Weights of a small GPT-style language model, trained from scratch on English Wikipedia: untied embeddings, a variant of Muon for these matrices.
MLP neurons of a small language model. Each row is named by its layer, matrix (gate and up: input weights) and neuron, and shows model dimensions 48-175. Each number is 500 + 25 x the weight over its row's rms, rounded and kept within 0 to 999. Numbers have three digits each. A neuron's up and down rows have the sign that makes its largest values positive.
After each neuron's rows, "fires after" lists the tokens most often just before its 100 highest values on Wikipedia text that the model never trained on. A number after a token or word is its count.

L4.gate462:495475480508545547493505459476505472469480454505457514489473531504497512459503528498520496538514477495511449525492518497504512495452486520492484519479509491489520528473505506490521444530506508476511482505483489502484481496507484481511507517502498520511567538494501463494516481509462516534493509526498502527513581508499481480506484550500498495483469469500537489483557503467498475500476
L4.up462:470518519514492497484526509527482491486523487486514531509492508464454502470526509475482488510518515513480544541489503468468503493523502505502515493507519481468486536500524467545526451526468466551497505511526535526501502483473530481493474528455487491510498537513464471517494506545479509476500497576528572499505492513493489500507479531524520459487522560509529513463505471486487514478479
fires after: "is " 36, "=" 26, ") " 10, "was " 8, "\n\n" 7

L3.gate26:493505512527518545450472509487538514450542488483513488491504493491539523508480538520519493463527546483527483506479446558462495482482456445488514487458447521521474527473501521505524488511504495494509476524471502444482502485443543533511513503509545497503494497515504491523501466462512524478502494481493553499507483506544496522495496501492481499512570487536505527516504510476462463511497
L3.up26:483517511486471519485463540511535506482493480532504471475535543478493503544517524486410496494492516492473505505489499505494500494471531467490519448506477516502529507504485494499533500532458500557503513470514518491502484493467471514521507472520551497523452568459515511500535500491483539515521517475481497485510496517455497535549521486452455486533527475506546495503497482470516470532486
fires after: "\n" 39, "." 9, "ch" 8, "mat" 8, "\n\n" 6, "re" 6

L5.gate700:522498524504495534489471446512487450556449492458457501514510471501488485522494498492510472512488515491506483505469507499508487505464476476492505511481496525483527515460433482482515529544493474517548452450547532531518514472473533510493549497489511531477531454524495485508477501506514496518542533510546518471491501473567491497522533506510523497521537499498470493489528476499455534557491
L5.up700:446484476499500508514491470510517505461451502471511473507501440549493478471484483473503486545494528488503530502518494510532488501479507495537501498478528506480490504506517493488519527500532486501508490463535535518533524435512448498522519490476530499475533497533526469461502481484470471456490495474497519472478505492501501484453468516512555505518487476530493492506564486474556520527508
fires after: "be" 22, "e" 17, "ph" 14, "i" 6, "b" 4, "en" 4

L5.gate20:499481514533512508502474499512480462546520502468550524479548489495506489503500523504494492489487551513496502551505454488462533478513494446477546477517505544536521470478494490480475475522461576454518542519500512476449484547527478492539481512492532535494514516501517514528458517479520508546494474468465501481485496489515479488477488535466555510503491491488518462496514516501489501497500
L5.up20:508530469464512510483526525458511485509488512481555496478494485487466547542526528561523511534474524464483524502555503519538508544512487527489511512429488488473513540528470475446491525514463522507475484480548488454542487529515521505510494488513495509494530491492485511500488467493499508472511460460510513481505464456489520477538482485489456508520509528485465484483513498487510523510466
fires after: "b" 30, "B" 22

L3.gate677:494497480549500518474470530513509488508553496481458479471504500519486490531506461508510472493530496465503476480482522467493504490449516470483512491458520506500504495483492520477524525524539528535505521537475465498488500489505543516504497513515506504500493488530504510440463472471493538515481489496500548529481525500484504501532498510493532564480469492534477427487557550482481510468521
L3.up677:455507537504517500527530506523530465512558506490474460445486515485485522517460526546489524492491497490529473467507505494514503504486505527503493520440483467507482520533506560507547506436509484534469505490493455521529521500519473515548513461462441519509527501504522501504497496512468509541478498504538472544503527472468503499542541471484471509503501514542507469538513506470490478449495
fires after: "A" 20, "sh" 9, "qu" 9, "C" 6, "T" 6

L3.gate238:523500465521478488500476466478484533494519513461485526522525524484475462496500461514509472515446541477484477506530482507516478474485477461515493491473444526501484539536513498507527515493510525521499504493525457540473483522482487482514504488532520490508524495510464503500502491479493483532456538523532530518494504528531501513491484490539430506473532442507513496502503499501527497556474
L3.up238:507450516478480514467534518485515494475470539479486491475514521515488510516486512455456515485500502532510527516492463487542535489508466487510579515520474516471515521524533486509533505468467516493512507526484495456479504516495505499521518490518491511487505517482545531490489517505534489527480503473490490474501506481446513503552473510459462471462527503520480513500502479446536531523508
fires after: "e" 16, "ad" 11, "m" 10, "em" 6, "ound" 5, "end" 5

L5.gate5:511487479519461516527526524481505546530497477506528505478479536490467500521490523549478549472530485541507534511544491466486508489507511553555477496475500516491472465520493542450498527488487538478461496498491507528498498542554499555485488538527531530522514517533529506478514548514490520501511495501463505518487526525477472527488474489515496449468541493498534481518493472458495451469507
L5.up5:533495447518488507486505473476471485515475513493463479550502481548476490525478502479485512477502519558520510499531529508497476483501519481508513539462492466478450444476487526524446512454485500457507521467499470473521465478489552499489473530517492529459492458483488471475502466505506484521504501533485546496536535488459476559477526503497511531462479478508467530475467522533477464495512
fires after: "r" 20, "m" 11, "er" 10, "al" 7, "il" 6, "em" 5

L6.gate222:550476491501528481503474522416459485520509535531507514507493499537499477484481518521469535519487450504534501553498475485523508433469505469502488489471466554520450465516515517452509506494503563457514502483482502492515506514457511460493569518523503526504565488528480503500534485522489474503499534498484510528498502537525481502539518458479526504516470459476497430516507479494509453547456
L6.up222:508446510507484508478534475491533477470527503495485467470484525539439490506496485478530491488497470527554519542492511484499476542521440544489499521473478479551524482501516527485537461467480507495469507537498532492531476520448467481509503505480482522526502481509473505480512502522525477526514518477538539499526559503477487566521533540522490496513465471530455475518468510492484506534511
fires after: "m" 13, "wi" 9, "in" 9, "em" 8, "b" 8, "i" 6

L4.gate101:483480499513461496499576490498492499492489522491508522507530497518471492523500464498541523472472498482488526515506493509488486504455488547491473445476498471524548457491519470516524484529498489467500496517498506473525482482522506496483508518484515509497573512495517504535502499443533492513519481496479512458498501538479483522518534493517487446457520491503523507485553491507488472454459
L4.up101:508488506489462507493508487463480507513506475493534464477472503467523529567528523474503471499537487477499515493500510493505544527518524486509469437489498517486439491494517512451503528478513481471463567483520479525472453484471486470511516519479514523529562497479481497509454516556511512479563479446490502532499493485503517484511493518538489493473538468483508472506517503523486518482486
fires after: "m" 12, "T" 12, "M" 10, "r" 9, "l" 8, "o" 6

L3.gate87:501485533485543470519498479541496494483454502497477513511482462542507513529519467503492492464475485492521534468512469479486462509474493507505500517510518536472497500507466491493490477508507534476515491485498489514533539481495522461494557505478483487548502475512477499534504522501478475565538506495572488482477478500518479470484485497458459494484520529449459517472495454503505505499530
L3.up87:533490533542498514490486446479513478524464472441499514524440494536444486494492510479563521479460515512515476490491487490483498461457516495517510469502545489497503485492505535509487523521469470506493450451464479461528519493532484456517526547468478499483484464539500470519553458499486494521474479537510475488508507509517515501521506505511538530513490467479486512513523485461519508493522
fires after: "e" 34, "en" 11, "tis" 7, "i" 6, "ra" 5

L7.gate653:510520495483498529493539467504455547515480524527508490497503539547483472510542490501500463521532509493488466514471520518473462475503511498526485535507489509518503504472555465493474520516476505516461524448483506487476549546511488551524506524450509505540527502516463496495511497496511477442500535573495533518530512490503513550523502507524506499494505479509487525514532495506554508505502
L7.up653:412474508497533528475524486479475516499503539542533527511480513496521534467494477498479459481529523497539476523481530475464475482513484517538515519508555479482524530433512507507470468487523508510446486483440490453512502482491508485496527496529488508531505513484488510503471487503500533478477515503487465482499499489509533508486499453498524486501471549524541517467481511521529535481505
fires after: "d" 21, "R" 11, "un" 9, "Can" 9, "n" 8, "An" 7

L4.gate478:511512530509457502525462517508498509469534482501513466509503553557504500504521471502524485530454534476482487511499531464486440539484468471509483467488519457556468547511461526475509493518514469480525494493501490481472499540446509459501500478512530504488499486490479476503482476463484487503463550528537506482527541521509469486500474485484510522489511498523517480544530505464509518504471
L4.up478:512586535486505497464450518477524451483541488547509475525479517471507493519495521451472485503499483515513521467504482536511508474479488478511482541537454502523495506521526495534561509533508501506493517500488506509453515497484492463527529468535509496505529527528523567474478454478470502519527470546538523490478560507520546489498490464555535464485481486523504492510511477500528476541519
fires after: ". " 28, "\n\n" 18, "o" 14, "\n" 9, "p" 7

L6.gate110:470450487513501453541512484474528476470513473501502482507505520500496451506462511474458550543471511492488478514496472484455491454475521473468500488484517543476482530475514535519518496530519467503474486520541508499544507515485446464494519495476512503497516464513501454535503521526526469539477525529523549506518495513513481475528471480518468515493481475526502471439535489491447449518531
L6.up110:483510522520522528549511542508456522465486465474502481509505498509517495482462510490541532503496535503504530497511491548483508487443505506476448496460488491476498531529463495498496512531478469515466488473487484536507481529498485529562519508494503478466503458515492503499451512527476450522522504501485495528515519524464495457521475489525460521492458451498489536482517500482477512488464
fires after: "\n" 55, "M" 13, "N" 11, "′" 10, "°" 5

L5.gate429:444489505507482480464543453538508483501558502485498521520430497510432482521515534504491507529477466489503484535468485460454520464483469504501515523466473529507461478522524531500521481533494487461486495499457474496500508496459476493511514531499523516512511502522533513477486483497500523518516448502512503461496527551502496505519497505500503498537467460499505529500540522477521483512489
L5.up429:496496531538485501487504472490526492470515490503478494532516509506469514500514479501486469509513487455478511495503512501501482490510540464517479518482518499465528531473572471548480460446517494492524541453527521486482457477476484471485515456485491491467497487466484499534508519461475588526487515520528483592494489445489531466475482482504512470489469489496507533460500486499528469493445
fires after: "is " 36, ") " 18, "\n\n" 5, "Se" 4, "ies " 4

L5.gate571:494487476502506509502552545486510477511545531472513550474516466512476465522517466495485511467510525519497496488538460508511510478515500467523534438490524532500518545530466542508509455523480494491493517564503471491477542508502538524491488475490517493489527517497492498512499503474456497519466511511476495502516464508510506504510491493490496496492496510507503459457498481506482517502535
L5.up571:423493500497500520511521501526491480484527509467550488523485461505499443500473496492513504464538458527464516461491475497494492511475504538548510508487497496445516503514478453464513475523459480535513522499492510473496508497533503474549474481439537502530459477484485514502473489538477490544531489502519463476526460520481503513505516467507498496479516544527490537555503525475508495510504
fires after: "A" 25, "ec" 15, "a" 13, "C" 6, "h" 4

L5.gate49:487507493457529501492501538521458477461504473472508517488484502503505506472510515459519479521473476512475498522507464517494494525502539508526488523487461502515506481486529527458522485525492504512484447443475508512508480538500527468530524543496496507488548486505475481526511522507496484496476525455520459526478520496538482485460460519435509479510492502516507498513493477500515482494517
L5.up49:497542478457550482517490522490472510471577528495554527484541516437434495514520502506525488496475478500494471495519498492515536499467492560497560493492480490505437476500477497457469510529495519519493472496518509529501492498505464513518510513512503507502519524477478507506458468494488477487469510451499507512530537531455484481503500528501505490530550507496534484512512502516502521479516
fires after: "ob" 13, "b" 12, "P" 12, "B" 10, "sub" 5

L3.gate300:520522490539529503455535548529528516471532502541503538480491515477531527523492491507462538518526545482525489529493475503507470505496523493517485505458531523503526527462513509536508498566530502494517481468493479534522474497510526494506512495455521500514533503569503495456509498539507512506501497516497534485488555546545440537534512487500510498495520492515459487509492495520457480480538
L3.up300:563530489517513518517544537472513520502540486484489472519493489526498531518517544531533511488529484510514496458449518518497464464485495492481530504504501489472496493500479460522463469509492446468518456482518520486481486488445498497509522472562484465473520497480517510499500507484500492457472542494495469550510525519501590522494483509513486502534501482505486514481489520488473505495517
fires after: "M" 56, "N" 16, "V" 16, "D" 8

L6.gate228:476521485491524525546463504530490497524492521506473474505478511521513559525507443508478509520534525467494518434482457509529494497478470446517487510546458509513463469530466487474524493508540521501515453475558507478478486486461494493473492499478526494500522496516486543481561504513474479451455500475492499476531477494484503512535500507476496506497498549516465482536513472455472511514507
L6.up228:531489494504465464510501468466503432531491459509487497487487522478503521509474495499477482563505498516470482482435498501460507510499496524515501480477503545500498516515467458551496498506477488497508471513530498527493531478520491483518499523531486464559494482500462477453476484499518508504510451433517497521470526535467514496499528535530497510476471512485562497523504532504507541486447
fires after: "b" 23, "Ar" 16, "ar" 14, "g" 9, "er" 6

L4.gate291:521521509524458503506493497482515519515462497567485517488493489500508501539520498496497506492495456495495474473512486518516555491482487486492509491452472538488548469488475518470487513545510479509493504453508505530486459513463495506482498524496509525529500491483550479529503539518500538469535517512527501495489526483515485530485525480480478504433479551446480479512499470509503515509482
L4.up291:477468500478474491500494479474509461469507520556509507478438489469484498469486498513477486524460516492481510498492452499479530493511495514540463539490529498534569487522541524453537493485507481537517526482497530522526515498462521473475558481506561508472529477498494486522521507489460460474490477538519500509462512495489489486473481527495461558438497499491486508495504498510512499527497
fires after: "si" 13, "al" 13, "en" 10, "e" 7, "ati" 6, "u" 6

L5.gate232:515512478480518479477510489478500481470536495527490544529517512489490485494515493486532520495479528522525478470486512487476481520493476525505458489483523536506453510484526471517505505490514530461483525508544450527502520517489495550531513486526513489504569498551524505495525519510491523513505491561517485544465516496511454485511492494517489483489495504498540458509531470558470510513520
L5.up232:547505476572482509479509489533506464508519489479488500519498496541494494496468509560523533546488539513507500475508562491554513512503497486455495511514529476509497529518545542505482525534505536449493506485485497472483443545479510482544513489443497548493525512519512453494498486542464470497504525466497504448486499559439467562514506462494525507510469511519493534517507516477498467523470
fires after: "en" 35, "ound" 6, "ollow" 5, "g" 5, "b" 4, "in" 4

L3.gate453:478538502472504570480512503462456544489479522529488501528494489480505483493519521494491514476442509483492500520506481465555495517491511477447508507485477502533511480506521484492511443510523532465523465490546562476511526473491483512533481516529482507551523523523505494456506527463500490444519559516474511486524517503463488491517480515487442506483463499501534452512463496486511470523488
L3.up453:482505495466443493475529477516475498497461494457515522507508476501538530528486484445469559493456512489470473512480510450465523496531541527515477488519511516526496465480527514527514476501494480498515512514472456493509525479517508453483523485502505477547479544509468535490497496506488501472482503499502503510489522519540509535471492496518490438453467529474537494492511512515526506467496
fires after: "N" 14, "n" 13, "was " 9, "Un" 6, "un" 6, "M" 5